Weights of a small GPT-style language model, trained from scratch on English Wikipedia.
Size: 11 layers, 3 heads of 128, MLP 1536 tanh GELU, vocabulary 2048, 21M parameters.
Architecture: LayerNorm before each block, learned and rotary positions, no biases in attention or MLP, tied embeddings, attention and MLP in parallel.
Training: 900M tokens, 6865 steps.
MLP neurons of a small language model. Each row is named by its layer, matrix (up: input weights; down: output weights) and neuron, and shows model dimensions 96-191. Each number is 128 + 32 x the weight over its row's rms, rounded and kept within 0 to 255. Numbers have three digits each.
After each neuron's rows, "fires on" lists the tokens most often at its 100 highest values on Wikipedia text that the model never trained on.

L3.up1462:108136138145169130158128168070139148148158136144124115150122121107099119122117192095118132086124107109143088175100127144123147133105131061097107167082087121193139069157081160155168139138086133126139103155108083080129102128219126133163146168125162153176164143133154170140077126083121132119
L3.down1462:162127106130144137085088109152111130114093147114116158113146151087155171112159184160138145152108115108181126146153103113179109115138083157084110164105138110156149128116108147103171147170154162182138110091106097151192128082113119144164160160144143181170045124084157137125114098111194080185
fires on: "re", "der", "ar", "er", "or", "s"

L4.up837:133167118067088143090123136120126096114116101136099131127102158108216185179112127125180133119120080116171123113088149127048114158113162140153109109106115112103097098100161113172082157165127090155143164102116135133114097165084113173169116142100113155115118143082139089146142165152090175144
L4.down837:121139080110106154134112178151082155177159171177152071077137052141109149174073141140133177192156128173126110079123230104120181130112121152125078135135136158177094075181174137131127107129111094077179194138181102097095109101164167127163137163127142159158127085148104085102176175120056112139
fires on: "k", " such", "-", "e", "ed", "u"

L3.up407:051107170151112110146148142152166140181145137164114107100045106173142060090142114154095116102140165104110119144121128085165136089151132095151098056100167140105121162137083101125166175118144111151178174118143140176102096111198119132124104146100110102147069103191161158114135067092159124159
L3.down407:096129066138092149118119163156128078103063083069165181097106107110144134115098127128137121080138150104150076107091086125099184170137126167184114072091142174135122100127134128131094153154122158172075170171119108105086161101119120168113148130089144179118137127142135131080118143102105143150
fires on: "-"

L3.up1405:195159128129146152122087134137096099093130132165163125118102200084084123144075102162135174138151202105203157102074122132172097137152132178176131096129118157115115153128093116170130131130154156164103154137104125089122147148123111077086139114139169112147147110083163104124132163119153081151
L3.down1405:154131113145132101079118177098146115218128150144097146117116102116110118136179182103112123077036096170072061145150140138161119114122126095143100112176154126142124119150138097139127138128129149138186140089177088158138159157147088171119136158086094133114121138160075111161156134133152162167
fires on: "ence", "ur", "ay", "ure", " place", ":"

L5.up401:147165148151097146125148126093109148119106073127091148182152193082087184122084201113100211164143083159142095136226146115128117115118175151112183163155146163181143097118122111123076118158118087135140105102155139125159137187146150178079072140217105109171066083108115095129079131137123148125
L5.down401:150132123126148142141050155132108055123151126128129101085149165169134135086151154197189164140086140138213137137073090135116156110121135099123126102135145115159063093084125148172136144126161139173128126105122119070129107199176132096159118175094103124159129146128118182125076190064153113124
fires on: " su", "-", "ro", "cu", "s"

L7.up1107:128186128108177155123102128142112100145147130116096102200126140140178123138104135124157059128134067101163138134111121174127063093057149139078153085129176082102063140143119103162183183156129139113158086133102090156132120109099121124100117039214166159090142088132153119161117118114140153162
L7.down1107:121108153143111113099158121103066195146141179151200089099056086130103148142109077160077172129106104180137129095115140133082131146162103114130161076173167124170073118174121149135101133112117173171152178130175158074107151091144163160113161175098112117091096116091109082090095122152070139098
fires on: ";", ")", "),", ");", ",", " |"

L3.up1348:087070076099110103164141200086145176100122142152107065133156170062125151153154158140074160131119203141124121112141153100110146132098132099119102134110120160166102128105104111102143134108103131098156116166186098102151107164170113176137115175199143128205132167124076089135079122139129089193
L3.down1348:112128110097093172156108131086115132129139158116144100132149137201117130117113084150113139092202097094157178077105126088159119071140082181113126102070128069143115122122089222140126103108120116145198131123141170121187147075206152129135094126101122098116133074109137172133148160050132159135
fires on: "or", "di", "i", "ar", "cu", "s"

L3.up898:149123131117064074201129160107113089119168048154135151090149171042148147115134118183164115133096131128165144102158144144101095167100149126152171119136188120126083128162119131117112103039146096103110126134169152116148162143174148146141128138162125152126109153178072098119093123165096115087
L3.down898:089105126114066125114135112169121149159128085117129106186146213131045126126170152106121099168050140152133131189071130170167115128161083111113167175049098127149132151131179189100134136106112161153132146155131114139170134058148168126112082110125099183123097074179158124134167139136143127130
fires on: "'", " as", "ga", " of", "mon", "in"

L3.up1496:117137118157128115119105088079130103143124124141102131155131134159116127124135059115143215094080133114068119172123109127136132104116126184111063135182093154094090098152110073090153102148140109121130102118149081147120122193151126149113108117101124086102115123130140148121115126135135162130
L3.down1496:149116130112149094231121102091138174088139157089133145064110125102106162145059183148115157121174099103150165052126088117111131149155131091170050145106137069140108151106104132135145116146081163129099127143119126142118141192127136092142193095169094117099118187109081154138162148074142121138
fires on: "on", "ent", "il", "ic", "n"

L5.up537:078133122166063152105097082156143105106127125195088128146159113165170192129159164138166085139075088130118166163122151189019139148112150155143122088109076175153127106091101115144107085200078105167138124110173147113070101169071098141103131179132112133161134147175087149119092078148131215140
L5.down537:129135114178098150066131123149133119163171130143066125179125103148156143102158139154136148140133173089136149128101095125113146207128108088141098103095172134073159116170144157148111168097119100164154124109125138163176155102100121108106081117093059177098118141109150134061144122177112168175
fires on: "-", "y", "ed", " for", "ing"

L5.up1433:143078171119141152079140166128178097116083117078095138129112124139090073151144090161132103126132148110135128065108112113145196109105105084114098052059157138077148142128075091115057140141106108146097127152113128131137087142209137082085134156147097155102107091042161132128147113161145159205
L5.down1433:092153062142116122119044145100097079103140165110156088199132178106173144123127099140114145134110109075090117192105106114091131098057142090147088122134149140117169123206144094066102147199152135167125092149132178063076080107090127131142166119111141104118143114087140172165155119112144137146
fires on: " |", "|", " Year", "-"

L4.up1155:101137155081068120121140129116134065139059151184137110071138148133118159107164140157115060130120128117080122104112130095144118111162147070119148098170169082137091102143134134129190107097127168118081149093120140188123149159158144181092086120159120124135077143130126087154095154235070146125
L4.down1155:090123123155127174136116107131130141145139156129033121108135152144185104083156180124123163147118133086125137161177123176144147177124129184144122141142151185099156088114170145173125127112095086089117090178153152149168110056116129126051170098076142114094167107118121128146167179136126154126
fires on: "-", "'", " of", "i", "ni", "pr"